Part of a small language model's weights: rotary positions, no biases in attention or MLP.
MLP neurons of a small language model. Each row is named by its layer, matrix (gate and up: input weights) and neuron, and shows model dimensions 64-191. Each number is 200 + 20 x the weight over its row's rms, rounded and kept within 0 to 999. A neuron's up and down rows have the sign that makes its largest values positive.
After each neuron's rows, "fires after" lists the tokens most often just before its 100 highest values on Wikipedia text that the model never trained on; "fires in" lists the words (lower case) most often at its 100 highest values on Wikipedia text that the model never trained on.

L3.gate54,202,172,181,201,174,201,177,217,187,215,192,191,177,217,214,218,230,232,192,184,207,229,207,161,197,200,189,192,199,203,206,207,201,172,218,202,191,198,204,177,187,202,164,182,210,237,197,213,218,183,225,216,182,194,204,223,198,218,250,202,218,181,229,229,207,243,203,187,173,206,192,209,175,217,188,203,232,190,157,166,203,207,213,210,189,199,224,201,187,221,165,186,202,183,224,231,185,224,222,215,199,192,214,199,198,185,221,197,165,230,188,217,171,194,154,188,176,182,240,188,190,231,232,225,187,222,193,194
L3.up54,206,237,224,217,176,258,168,228,167,194,189,183,183,196,196,203,229,199,186,225,208,167,207,207,206,173,199,162,142,186,202,236,211,175,251,167,209,242,187,189,185,151,211,207,194,177,191,207,208,185,208,215,194,193,197,183,214,199,207,178,181,207,209,213,195,205,185,175,166,226,205,212,189,234,203,172,214,200,163,189,220,203,187,200,190,191,204,212,211,178,197,221,225,204,192,244,165,196,219,228,226,198,175,214,189,219,213,174,170,184,173,219,187,215,183,221,196,190,199,212,193,199,197,203,174,212,172,192
fires after: ",", " ", ".", " .", " (", "-"
fires in: "5", "500", "3", "4"

L5.gate109,166,214,224,184,196,196,174,229,179,198,206,219,200,187,236,186,196,215,223,202,179,178,193,196,218,236,213,184,210,189,175,235,210,199,234,230,226,211,164,193,173,169,203,155,169,230,201,164,216,212,171,212,215,170,204,179,172,211,173,179,221,203,212,197,207,204,214,149,208,195,209,193,207,208,203,209,198,213,195,205,183,236,213,166,190,187,223,197,216,195,186,185,197,230,205,216,231,226,195,215,193,174,224,220,179,183,154,204,197,195,209,198,206,217,200,214,171,219,239,205,198,223,226,229,202,232,210,180
L5.up109,218,182,207,193,200,186,198,213,160,180,196,182,192,234,183,220,196,189,196,204,200,204,177,145,218,199,215,191,206,190,203,203,203,223,204,163,218,234,178,209,201,196,188,195,217,193,196,177,196,209,207,230,214,169,167,207,218,250,191,182,229,224,199,207,136,183,186,212,199,219,242,195,221,206,183,227,193,176,186,180,228,206,187,200,210,243,203,221,219,168,216,213,237,213,211,233,196,195,229,174,206,169,207,184,193,185,206,182,224,225,183,186,193,210,202,190,175,197,180,175,206,201,216,202,200,177,204,177
fires after: " the", ",", " and", " as"
fires in: "one", "not", "first", "as", "some", "most"

L3.gate393,183,194,196,185,188,221,193,162,191,206,208,200,210,218,199,185,205,172,196,185,200,172,219,189,201,223,198,185,210,176,193,210,204,224,221,232,186,210,195,199,212,157,204,245,199,193,235,217,216,199,204,209,171,222,178,202,240,239,159,227,190,199,161,193,191,194,206,170,211,198,217,170,210,197,213,201,188,222,184,195,190,217,215,213,275,193,201,211,189,229,221,207,204,221,230,203,193,184,211,205,177,199,216,219,215,229,170,180,230,172,179,198,179,223,202,241,184,189,188,191,212,168,215,181,199,229,206,178
L3.up393,197,201,198,179,201,197,247,232,262,223,209,236,227,218,174,149,202,196,197,184,199,175,164,193,205,206,183,223,174,197,180,195,216,201,206,228,190,165,203,206,179,217,210,199,199,200,221,222,240,244,214,192,202,215,198,231,214,197,174,207,196,205,166,212,224,187,192,222,203,157,179,243,224,197,209,168,184,202,213,215,194,219,192,191,196,225,194,203,196,199,222,211,199,218,198,178,220,194,227,169,170,207,201,168,212,187,164,216,215,178,223,171,206,171,204,183,247,209,216,209,225,238,205,211,182,209,169,222
fires after: "200", "201", "198", "195", "197", "196"
fires in: "2019", "2009", "1989", "1959", "1979", "1969"

L3.gate277,183,208,187,184,195,225,162,222,191,167,224,203,201,188,215,216,208,201,205,223,200,210,213,190,212,212,208,173,189,185,211,230,206,189,195,213,215,217,188,194,180,194,213,203,214,191,203,204,194,212,203,200,213,201,198,186,197,228,202,173,188,202,236,142,201,206,135,208,157,235,196,224,167,225,193,211,231,185,187,213,214,186,220,199,183,202,182,178,202,209,227,214,210,212,209,221,220,214,191,229,214,203,167,213,229,206,225,172,180,185,190,204,185,263,210,177,174,190,238,201,210,202,198,217,179,185,199,168
L3.up277,205,173,191,211,222,235,203,173,191,204,196,202,187,164,199,194,193,201,205,211,211,156,209,201,213,180,239,213,208,205,203,174,239,229,221,207,251,176,200,185,175,218,198,197,209,225,224,194,244,186,164,190,211,185,203,214,222,214,183,197,168,140,197,196,200,156,176,185,191,237,171,189,193,188,196,203,182,194,182,189,220,181,170,230,202,194,178,218,228,214,230,218,205,175,201,212,209,206,210,161,212,216,212,204,233,234,191,185,230,175,155,164,174,208,223,183,172,223,210,168,203,181,187,181,204,151,208,193
fires after: ".", ",", " ."
fires in: "6", "0", "7", "5", "9"

L3.gate22,190,225,207,191,194,176,201,207,194,190,224,204,195,178,228,182,167,181,205,184,204,219,178,178,229,220,231,225,189,188,179,225,222,173,195,201,206,206,180,190,188,185,247,212,164,175,212,188,203,217,192,194,166,200,191,198,214,189,211,239,208,214,183,205,206,218,187,212,190,182,183,220,236,219,220,186,167,245,215,204,154,230,204,218,189,193,210,206,226,204,196,219,244,208,201,204,243,186,224,195,190,197,220,235,200,216,194,206,199,191,247,174,186,212,214,211,232,184,195,183,196,207,198,197,190,199,219,170
L3.up22,232,201,211,186,181,217,188,199,211,203,178,228,219,154,223,171,182,223,196,195,196,201,194,173,220,215,206,242,211,197,230,237,209,204,199,189,223,185,202,214,208,192,230,213,186,189,207,229,137,207,205,181,208,203,199,215,192,204,210,213,191,191,221,189,204,206,192,199,196,211,193,160,224,183,179,194,214,211,189,206,228,189,221,186,179,189,223,159,202,206,238,180,203,203,225,200,223,198,209,204,190,193,180,211,194,235,218,173,239,235,195,190,213,222,218,200,157,164,190,221,247,192,214,167,191,211,188,197
fires after: "202", "201", "199", "200"
fires in: "2012", "2022", "2021", "2020", "2011", "2002"

L5.gate643,177,205,190,194,197,211,161,208,173,210,222,208,200,209,234,216,201,191,203,189,196,244,192,190,203,214,193,202,201,229,194,203,182,186,212,239,184,207,203,194,195,253,221,183,209,220,149,215,199,202,208,175,204,187,191,202,199,205,193,196,205,191,247,173,192,241,205,203,175,189,200,216,212,156,199,203,224,236,216,210,209,220,186,166,185,233,182,214,181,164,170,203,223,197,203,200,187,194,137,210,197,198,211,235,213,170,182,201,186,191,199,182,181,194,151,198,196,182,215,190,185,203,190,234,189,191,197,198
L5.up643,170,180,212,213,173,198,162,201,176,178,199,177,196,194,207,214,216,257,206,256,207,198,222,216,215,214,225,220,198,203,174,216,208,216,227,217,214,201,191,187,188,193,195,203,162,221,192,181,211,209,205,198,221,196,209,153,198,199,189,195,181,171,192,225,211,219,207,215,209,181,188,217,208,164,238,249,209,166,171,196,192,171,230,201,188,197,209,194,214,228,189,201,186,214,201,199,203,204,192,196,212,214,235,230,195,176,210,226,190,200,173,230,187,206,196,166,164,210,175,224,200,190,204,212,206,209,188,213
fires after: " the", ",", " H", " The", " a"
fires in: "first", "third", "second", "human", "the", "one"

L3.gate581,175,198,185,221,177,214,174,170,170,194,189,195,201,198,233,218,225,205,178,202,233,193,209,190,204,216,208,188,194,185,213,203,215,196,244,187,214,211,182,167,178,175,176,228,220,219,207,212,222,188,209,212,213,172,215,178,211,238,192,183,184,186,217,183,233,239,191,175,182,219,223,191,186,219,168,206,210,208,177,202,163,188,185,205,225,201,165,208,203,189,204,211,178,177,204,226,192,219,211,220,195,173,193,195,188,184,238,186,220,197,192,207,211,200,187,199,156,183,190,190,218,194,209,282,192,180,185,145
L3.up581,180,184,183,215,194,198,194,184,177,206,190,200,212,176,183,249,200,202,196,204,219,216,192,206,218,198,209,203,219,195,223,212,255,231,195,226,217,175,202,173,177,216,149,182,215,215,214,220,221,184,227,200,158,206,220,160,188,241,190,209,218,150,206,201,197,221,189,184,179,184,163,207,219,201,149,215,226,201,202,214,191,182,196,227,229,216,171,191,224,221,195,195,204,174,205,209,247,206,199,207,203,214,188,214,197,198,207,196,210,191,179,166,186,174,202,229,195,180,197,196,210,189,185,256,223,187,179,187
fires after: " ", "."
fires in: "6", "7", "5", "65p", "8"

L3.gate80,202,174,223,197,206,226,222,188,233,217,222,229,188,175,225,220,162,200,218,192,194,214,203,191,197,184,179,225,170,184,172,181,212,185,178,196,217,185,178,207,221,209,229,189,181,198,208,202,189,230,166,173,191,164,186,192,233,199,175,200,197,191,187,162,215,214,164,201,207,171,182,203,214,177,162,171,204,233,204,183,179,180,236,177,196,145,192,178,190,218,215,192,213,210,218,197,208,214,195,210,208,222,193,168,207,193,205,187,201,167,224,177,231,201,238,226,190,181,232,189,226,199,221,215,224,176,194,211
L3.up80,175,186,199,207,200,188,198,204,211,216,224,236,199,204,198,183,198,182,196,178,193,223,202,225,205,256,176,237,191,188,182,209,235,173,206,210,211,210,185,222,219,198,208,209,227,164,207,201,207,245,194,182,190,151,201,212,214,182,197,186,183,198,210,194,204,198,204,207,230,216,191,172,232,189,172,167,197,249,184,155,187,221,220,174,188,183,168,204,196,228,188,184,201,215,223,213,220,233,241,147,213,235,184,207,204,195,234,192,210,155,240,185,201,222,239,223,199,199,218,219,185,189,223,222,198,190,211,178
fires after: "202", "195", "200", "201", "196"
fires in: "2020", "2000", "2010", "1950", "1950s", "1960"

L3.gate67,179,203,225,221,195,220,200,195,221,199,169,163,180,194,205,190,210,221,208,194,212,192,234,194,195,213,177,193,173,198,216,273,180,179,205,185,196,209,199,218,176,173,203,197,201,204,204,224,191,199,236,218,207,165,239,171,208,233,221,175,181,217,209,165,200,211,202,216,189,231,250,224,160,242,224,177,233,203,189,205,254,219,222,195,217,214,192,221,211,170,206,194,203,181,209,191,168,202,179,172,207,165,186,171,193,159,214,198,179,200,201,219,192,177,181,163,196,195,193,199,252,206,201,181,209,177,206,224
L3.up67,197,212,205,218,216,174,200,212,211,187,181,170,206,188,197,214,221,232,195,191,181,222,216,183,182,215,190,175,195,187,238,194,202,219,205,189,191,171,196,196,157,195,175,198,211,189,226,201,207,204,211,211,185,164,226,167,192,226,239,182,220,200,224,203,184,219,202,241,195,237,202,230,158,202,257,197,223,204,193,224,253,237,213,211,195,225,172,242,219,212,208,195,200,186,220,191,204,189,185,164,218,219,201,168,227,216,212,183,171,197,200,194,192,187,198,167,190,195,169,210,226,213,186,188,227,176,207,221
fires after: "-", "–", " (", " "
fires in: "4", "3", "1", "5", "first", "6"

L3.gate545,194,185,208,219,199,208,219,194,218,192,209,189,216,196,184,199,167,127,200,156,211,194,183,248,255,209,188,222,204,210,191,220,238,207,205,229,185,191,203,208,188,218,201,195,210,215,210,198,203,213,175,170,206,185,198,202,203,181,209,176,192,192,198,215,165,194,212,219,206,202,196,225,196,220,181,205,225,204,176,242,194,208,221,190,194,205,213,185,215,199,205,221,217,184,211,216,178,195,202,195,171,206,176,184,211,216,207,241,201,157,226,200,198,245,216,202,210,199,175,222,191,187,197,174,235,196,200,192
L3.up545,181,213,196,186,219,212,208,187,184,215,155,174,183,228,169,163,212,198,198,191,194,193,238,186,200,178,201,199,172,196,193,173,190,213,238,189,180,215,202,198,203,171,194,235,159,201,200,181,205,192,164,209,209,216,203,198,231,188,208,186,212,167,180,215,174,193,224,232,207,199,202,201,137,177,230,208,169,207,194,215,193,200,182,214,216,169,202,229,221,182,224,194,184,146,221,174,180,222,175,184,236,205,211,182,188,217,219,191,196,192,177,238,210,216,220,239,188,221,196,228,187,206,222,206,205,195,156,177
fires after: " University", " School", "inister", "er", " College", "y"
fires in: "of"

L3.gate562,179,216,182,198,175,173,216,164,182,180,181,181,202,228,194,213,166,182,210,187,203,226,203,206,193,207,231,218,195,214,188,187,220,186,204,201,209,220,207,181,217,194,211,209,183,193,196,164,198,201,183,229,224,165,207,179,195,168,229,202,214,160,211,250,181,169,218,219,205,214,208,213,172,208,209,190,186,198,194,177,189,180,207,183,219,176,213,213,210,154,229,162,188,150,209,204,179,207,178,167,221,201,216,223,195,209,222,229,170,223,195,195,200,227,222,183,170,193,191,220,226,188,183,174,215,173,197,203
L3.up562,219,199,202,192,231,201,217,204,184,199,191,197,167,177,222,188,185,184,202,177,184,175,199,208,190,196,214,216,161,208,176,175,198,201,194,203,192,220,186,183,193,194,235,241,175,205,203,185,245,228,188,276,233,203,193,207,185,186,190,208,164,193,174,166,216,179,189,181,194,152,199,228,166,206,225,224,176,185,195,155,183,195,183,180,255,185,206,201,210,174,215,180,239,193,180,216,215,216,228,192,190,219,195,193,235,191,209,229,223,217,222,191,196,204,210,194,192,202,184,216,175,204,202,221,224,188,213,198
fires after: " University", " member", "resident", "artment", "inister", "ary"
fires in: "of"